config.toml
n_head = 6
norm_place = "pre"
norm_eps = 1e-06
parallel_block = false
init_std_down = 0.0
seq_len = 512
MLP neurons of a small language model. Each row is named by its layer, matrix (gate and up: input weights; down: output weights) and neuron, and shows model dimensions 160-415. Each number is 500 + 25 x the weight over its row's rms, rounded and kept within 0 to 999. Numbers have three digits each. A neuron's up and down rows have the sign that makes its largest values positive.
After each neuron's rows, "fires in" lists the words (lower case) most often at its 100 highest values on Wikipedia text that the model never trained on. A number after a token or word is its count.

L16.gate518:496479508504503493499498537495483488554456515449503485481496474491509483534491474496495541484503500497472519457522493530504485504505481523478507493543495483439488497494487529512456513454499503487494499458497491504466546527481516506450471535509504467521485474504522494494450463506474507483505483523495467467475509508471554505538509457496499525473526484447494524443531510500481477483478492522510468478491563521499533472482502452458509468516487488522506515511535516508515506497491503436502489482549488443520463484536532430494496474537481549451496519540542531542489508489522516533484525516521473513531497549502499567495517483493480501471526462507533520512447510465489537485528517503485500518530510504517513520526455499500520498541518478518483504498513500514502448522551510
L16.up518:516508488517493456499492570517483526479463462465562514457493539498505519479449506531474505499565484482484459513473485491428466522486512511525472474501513475478522477511520482531513485463496482472501497472511486504464516517502504517464495513507488494494521477482551461517498459462477488455553461489487505504500455526505485570500503494512523452490512513558512493471501480520531495511506560522488486487472487523528497490499517491525513468505519478504512475517444488482519470469519481485479503470462486524502496502480513522511516522493502478508523492498525513504478528481482488500470498511500487472496488518552520487506419532499507511478535486513495495464514502516531467484494489501510509502514512483478510494501459472539524498524506478497520519516522513506485501435543498
L16.down518:512497515520527501518505463507514524524488508480471510459484502493539499504507427504503512514466464466523522478503524501522518497466479510536435468499473526462456483506513472506491462490495514486505512556502508456511474457546501530460501521592502501486509525488500511482478480543497503478484528516514451512520466537492462483478450527439464518518481491548471501485497515509482514472525486479493540488471502512467496502519489468508504495520486468459490461466531486519479496524503492526528539535524522492482533494457484501471526456482533472480499481507509493488495488448495492473437499505473449464507474482477481498436435509518479540499515492528545516496488516531508484516487509461505530457500490512446513477483501553542521509477523487483496515489494483521497509477555511
fires in: "his" 24, "a" 19, "her" 10, "s" 4

L16.gate1974:486541551482456485462517497497547511531469499524476456526530506542494478488490538517492473508486448517491505510531511523478499499472492542514486506548528439490523485485482525491535499510448462488454516467521503506510473519507514520479496528586496534480489478501534489459485499499503522457501502513521486502430484511458469520510464488501524474490494523500475497539495473511485537528437450488488488522486485521506515497460535480476481494505422505515495504446530512526475516523484561491486498470484487471539500495529479545470474500491496491455485497507505492566515533460513514515467515529496474484485563525485493510433507523482493476483541502470490458518476542518484491506494500481517497480514487474509503523529534495506490520484491492499445500518551486496505467499503539
L16.up1974:518464503457474512488518519477522501505486504557484510518484475527499482486505487462517547458494533518501497483496482524498450507466465494476486507488506463509491487529498523526528441529432500512508498480513492485541465505520463477470541521522494461511498472517599490469507492505465498529503502516500488528436487475498512483508469502536527513483499486504504493513492480547506467490522467486507515539533486495506491483534501493533451448515450530521484533492460508504514467523417524548518497504478516521487539504481523509507522501498465497439526473520469502544510527470539517497419468506510481503504507501510491529504493513519500513485500502473479572462473502500535506493517493499475526479530495508478514527511558447493482479505507492525503474531505462516498526487482540
L16.down1974:404508563490507487506439528514543480457539491484463492466478493505506490502492500502510460497465547511546512485514497503443513506506469532512451549501484452506538537472497474521497503513463529511480481492549491502513509470518497479494504434568507497511533491512486490480433477526503545511527501548434496487456511522503519472510484508502489498498504508474518483491498512460540518530517457531497501496524511518515464482487533476503535541504478483484481540503555505513511450504475473493498486458550535460495514513472486482480490469534512490502521535518518528514500460553522502502456522503504508504458539521514488505472524519561499507494521520519484506484479479537506496510490520509486499487507511529495515514510535502483488478491517478452484504560503504564525518468482514
fires in: "in" 83

L8.gate397:482497478548507501481508538562506500504488484476533521550536534510465508484492499497444509506492516461516508485480518523505491459496513491497460500491452497469492509499518501526502490518452569514494485510465506529495497578530503509542536508493506459484509481467496493510503483473489550484506454466490513494517489509491466498558445499518476500515505531498524496465483455482510492515478522528492470493441449536499522500473489498505461453457537489507519505492504532513504495471522508482457559522438494492489530503547506490476513518477502543524496539467507526530487454498526490521483496480509533532518510482525497527514511461488500503495487534474527520488470507523505500520501488454504491500523493513488498442498466497509522528500518498515532478547451496534554511509543539
L8.up397:498480490455469527507468501482537462472483504506529493535510477508478502575488513510525541496452525520548504499495514537513498525500499468529469487531505470530498524509472499503470529457487530503475521486542489492497495519503483486504518511491485474491500520488489508492504462418499511482511559537509481509498537510497487499533490507489507547442539451521525541510507503505503495518471504535492510519496499515490513459479490575458489498477531445548457474438474462511502494490551523510497479510540454484516476499454506533490482495512474505521487488502541523483477493535465498476474501488476509480468509514453488505482493485582494494487513506525491460489515528508504519468522485476490481516485496531496516465501478504490492524469494508495516469510495499475503495529513512
L8.down397:511511529526467466490486521504470511548482555535479484513500523524488531524521523489476499507475506515510520511497529500511508502490599494582505494546400479508509469497482475501483514530526502489531491512542527505473538476507478505482460498514512504547538500517489504490480491476488519520515526511514487515462499514502438459514471496475498524463511528501540474514505506474564517442524510506460482504517500507478484494512499515511540491515492510480490511533496491503515482507458506511487499519508507514514503490498496503507492461471496529491489483492511511526494496529508483470480453517497503531480525462538490491517480464502482504541538491535535502517496527484561517543509487508475523495457480510529505499526504460493542524502494478523483513498513470522520527514473491
fires in: "by" 16, "to" 14, "of" 13, "in" 4, "about" 4

L8.gate1970:554498495519515532509488507514471507491541533486502507521535495472524500532499476496553512502474507472525472547521465504495491441495515514531471483476471527517465496504488511535439507505510516475529523471501528546500484498507565495499490500494505531487529476464510493479488476526489531487506504475486478519516522533502500495510530502508470485481500507552468505472459525469522475478508504529485489514477495490529461506485491524495530528472509499462517497452469498528511499515551500503511502513504528471519488493458524488447500471511513485467508499489504486512526500520520496505509548477500496476503492527464505496478472510547523504486517509481516497473490465470485509481534504496473490503472491469524504476529468487487501489504495509553492499485437524542488509510481504
L8.up1970:487511529480482485470499475512530560474491502485502529520457479522489516569509521539502462487528490483551504503477523490495485510474473517483492541496417454490512497510490446513474515479481524486496504489533457534528524439488521511498458506498519490492530500529520505490500534486500481467528494520499498484524489505505490496501535460492504530465521507510460526485468489540508448510499483521479488464502509459500486520499513486462523460521487527451494447489521445484485514465462516455530484473493460506435529504504498487506482502489499443463517517511496452503512500530478536529488475446512532493492552470496487478472486500528500486518519475510504541502534481494508530482517497508501476523513518486517532462465550485523474480535481474489487504480520540499476456516548495
L8.down1970:532448510464469509506525507513519516487486513480534552548483486499538499481559510482512529519519483467486537519477507463517495529478461506516494480512459471495503480500491509524489484490529471489546535519508478489521490550462478490510425488534470478503535495520514553495515495468512496447506502490489516505509531496534509537529544492461527525503500492519494466419469504502506494479507529538469467474467487508470487517456512480490509480458519529524504494464474511517491488516510503464528497518496450518492512513461509492502486516492468474478475526498500501505509516488503534561502502459509494491514499483488446534491480484491472508482503502510524512505478524512490466467496506489500539510490454538517511458499486505521478511524436525480433505495491504534498483547487472
fires in: "a" 82, "an" 11

L16.gate1409:486466495504498493518473510471511532501513512455534546509473529539523502511487520469507493507490531509519511476495468534520458521495560520508451487530477453527505462482512462521472520456485455542493514433480465502482485505507503484526495497511534524473469500532504491490496451473522515509557468552549526466466525506494479484527530509516495471540479490490533521491503477513515499465518546500492500453500518510527478528515514465488494526552477491460485472512530503474467493518543493505517510543471490523475495511487512470527473473460517518504520533528514526476518443496483463479480457521524516501500506500507469477493488542510523511496543481519514529517480459509483480500484469493534489521522470485519513483514483495514537481504468490502462510499486491472512469492474495
L16.up1409:483492498495556506432477491496531512490529560519541534537508474554527506506467526513496523516517525512501485472507541532469510490495480520509507470547468520547514505484512514499486491479535520522533445480510499473507441497505510477464518507492443495495476490527457466504452508499474504498552458503510530493501530484500454500506518475476479494568540507492449515507520487540483522471520545510522530517507496494485464498514501481498528514541474517488491500483491465516455498466502469509508492550499518488484484495512502515508527475478489466468541508460486526484472539485519526528504499512498520552507511462502504512490491533557503522486508515487525506471534479528483520456499525479494493519532510502524469513505504479523497529531504506487506480504501480445466468456489457
L16.down1409:469499513468540512512483497462501502481522563498524520499512510502448516507494492521545477474545506535542486487516502492531484511472548506475497495512528504446471459486502543525531506520461466530508504526496471461481505524486476471512480518477499534534520528514523495510476458559500488490547513490439532485507492521477509450532506503521490486537509485501536506503490469505435522507548555531447512499533522465522488515499464471504542530509511478517503505481547481515510477508503522517523517504479501445491524516529526476489486467454491500462514509516551509484509501500518487455457456520521501497492482544514499496493427536519477489471502534475501563516492487520487530524510474522507488504468484491497537492502507503538493577519488476534501549513511486515507525486486494
fires in: "a" 22, "most" 13, "was" 11, "were" 7

L16.gate1381:525498512475493503495500482500523496494486457506531505531487533482529502503471504492515504478520492443448465556485485502494494554485522516495471445512514478499487491489486439537461503506514509497476502519507546506497479506518555505511491499495510495478486513515500507537468533472529534538501483582463528507453488503490530512526529478490506509490525518494524507468559522477530442500476496463476499484462435510537533479529504518516498503519558519471502508468524508508527488515498534515497515516517525474455478504513526495487487494491424480523560448501539472477495506502510465532499513479497493530506511494514540499497496520477486472472502475534511529496472523494503500498529547510538493515520518515474495504507469520498465475519503467510466498509464522491500513508519498
L16.up1381:478496522514483506495537521510495502512515500523528516476488490480505532525499507509520495538555453513461458462489493472506461535505483470499530515509501527458480451485495473526517535478524454526515498534508508469486510487487527455456510482489473479484547517438497512515459492533516515468499455508500493484509502506481441513508505525473477526496542463458469506499500496495513536500507476518511481518487484484516473475523535499500498515530554518451502480534509506513496478465515489511509528532512570501484498499603508493558459523461492525486524502489483482483461491541558548519492549495518499535517513524500537504466465528473500482509491519503519481530494480485541533537458538496492524489472488514492493504509500477503473459497465511504490483467489526475521500514503503
L16.down1381:505507520503513486532515502477473525507485500462525528576464521509529452509472506459502542481471503554494514540535469479498493450494495512499487510473468521493482471504496490490482480483499493546470535478520516487494455530504504516475525506457487512485491490475477454514457494490498524503508529495484476511472546480469477484472490507484489445479515475527472527436473529517500528521505505554469491483485533485497505492505492482503485481527539518524482485527510570486483485540527508469502510535508506505551506489491472515529491504525525497499490472502551485468479548543487502510507474496525446567502496493476511486495449521486501483469517454516475493494477477493468475466480507506529491515499492520479475523430476489512524505512509507466479523471455518511496474462524549
fires in: "his" 28, "s" 10, "first" 8, "a" 7, "her" 5, "their" 4

L8.gate1757:473461503497507485530523522491518526500446467512458523522485497503530506490472544470484529516500453526529474510512513536485501518459471483561528522477477539498461513493529539477453495455519501513481456514492497508515494547477489552496487500517493481451526464452481531506509488503464444461494498480494501439521520457488471508518496524527493514494517482452501468512514485490503471513456490544516518531455493497491503533499505475522494530495483523509574494502454489495522517526519483467493534464492477537515471438472508486515498476478526489504482476503465524521502445490471488551499487487514498465503533480468527476443508478510488514485483468522504525508484497472448524491487563529459566522475504492485444511487473496512483487482445520499492494500512495425522481539497517
L8.up1757:493505443501451482509520557490506524496499496514498501501492489532496471473530501512470498491455506497533460492495504516456510563521492494550529484420496516565512518466508495465470498453467501497503486457523475519483476520534510480487540495473513497451485520490459516476491480507489528491492490483461559495483552474491543502514573513517505453512538476482486477516498549505519501520483518498481551488519482495498489535505501493460509566488486471519517524538476505466504475460475496454475460486474479498503501493525540506508495528491489492487502495534467515538439487487535513499463487513524510502519549483512435510484489545505555491468511528465515484464518511519498501483497500487523499500461451531489477547529476493530495433463485471527480466497528504433514528488512455
L8.down1757:481497487511509474570505471524461489551508434497476484485487498488516537509495473520537448511473467469552528465534491512497536511515494489519513516519492430481475475522500526495543498470462515475525508482506517517481532490530516474530529456519501490486468524502514487503512542472473495494487493501470496501509542474529486487467495493515496534501519491511547507503507513501506546530521526494525528459513506500513496486480516451491513528476515500474510497503486508493467505542484559509464538445513494462498468446478479519513528516514540475486473476485447515462471491464482489525495495521525501524527499503480481491451564549501435497480561490522476519474506527475501503506496483519495511512486483456536477480463481512506453502494493530472485491476491464483548504482505494
fires in: "in" 26, "the" 23, "of" 21, "throughout" 5, "entire" 4, "a" 4

L8.gate1066:512485506483524504494490495538499535512516540505463486508500572505459497473498497488503502522487499484518491478476464513501511488471534469516482499512463462502512495466547481450497497490507504544471543482524507484503493507501535466487432487480525464475492504510511494489485533494470502508479511516482494482519509528454497491505498505487503466487524543516510458519505515471484497502496512501513475471471482545493498560487540537472487485489464475575498485524510488507479511452471517527470540508487452525517520510514528490487491514480501522505443492514464486515531455498491524494452499477451521536464483440450516538460478505481489504481513507469522485518491532460479470517515500515458532543474503540513535458525495454547483481520494511489536442482495529466495488536460527
L8.up1066:504499474545565490492490504494527464487495481500478564494498532492484483524466508476534522491455506513508508426486491478555514520528495499488530470500473470546497488473499499497480509530493527467499496490478540513528448546515565505504536477542579528490499482502514488467519528533513459509514473501544475493495471479476468537543485470480492518514541458477526525524520526472516479472500466508452476471474495527501545523499511483477521481521471510511512481463474472455489477454500497524498506482491494491525505500536516470458522483532541501520466504513517502498502451536509502537477470482500528539464525481519498526515501505447508520503488495487480512498495540467525561511501515539493545439480519523526563507513502530508471500519483490490526496491551475477515522510465457
L8.down1066:484506511445489484532457494512447492499484513441516525534519492509522462513467515509526503471516512461464482515477482510508451515510507474557530494510404509491470474503514496513488475527456464502542463496538521458506483534516465481513520476509471497485555444468531490453517500508481483497521528484533510494481462480523511489459482487468511470499483533479478511518508545467502499541502480500471500501530525509533488515507510474502523466490442492526484572510487516478498533540483492516485506485502513518492480502515521530484472488485478490495524502474521511462541473471490549533525493500466522523473492492536490490498502516530511530514488506518516534489504522487510526481522483517500543514489502517460498488494447481511545517515462465477453517490481489509466489485459515
fires in: "in" 75, "5" 4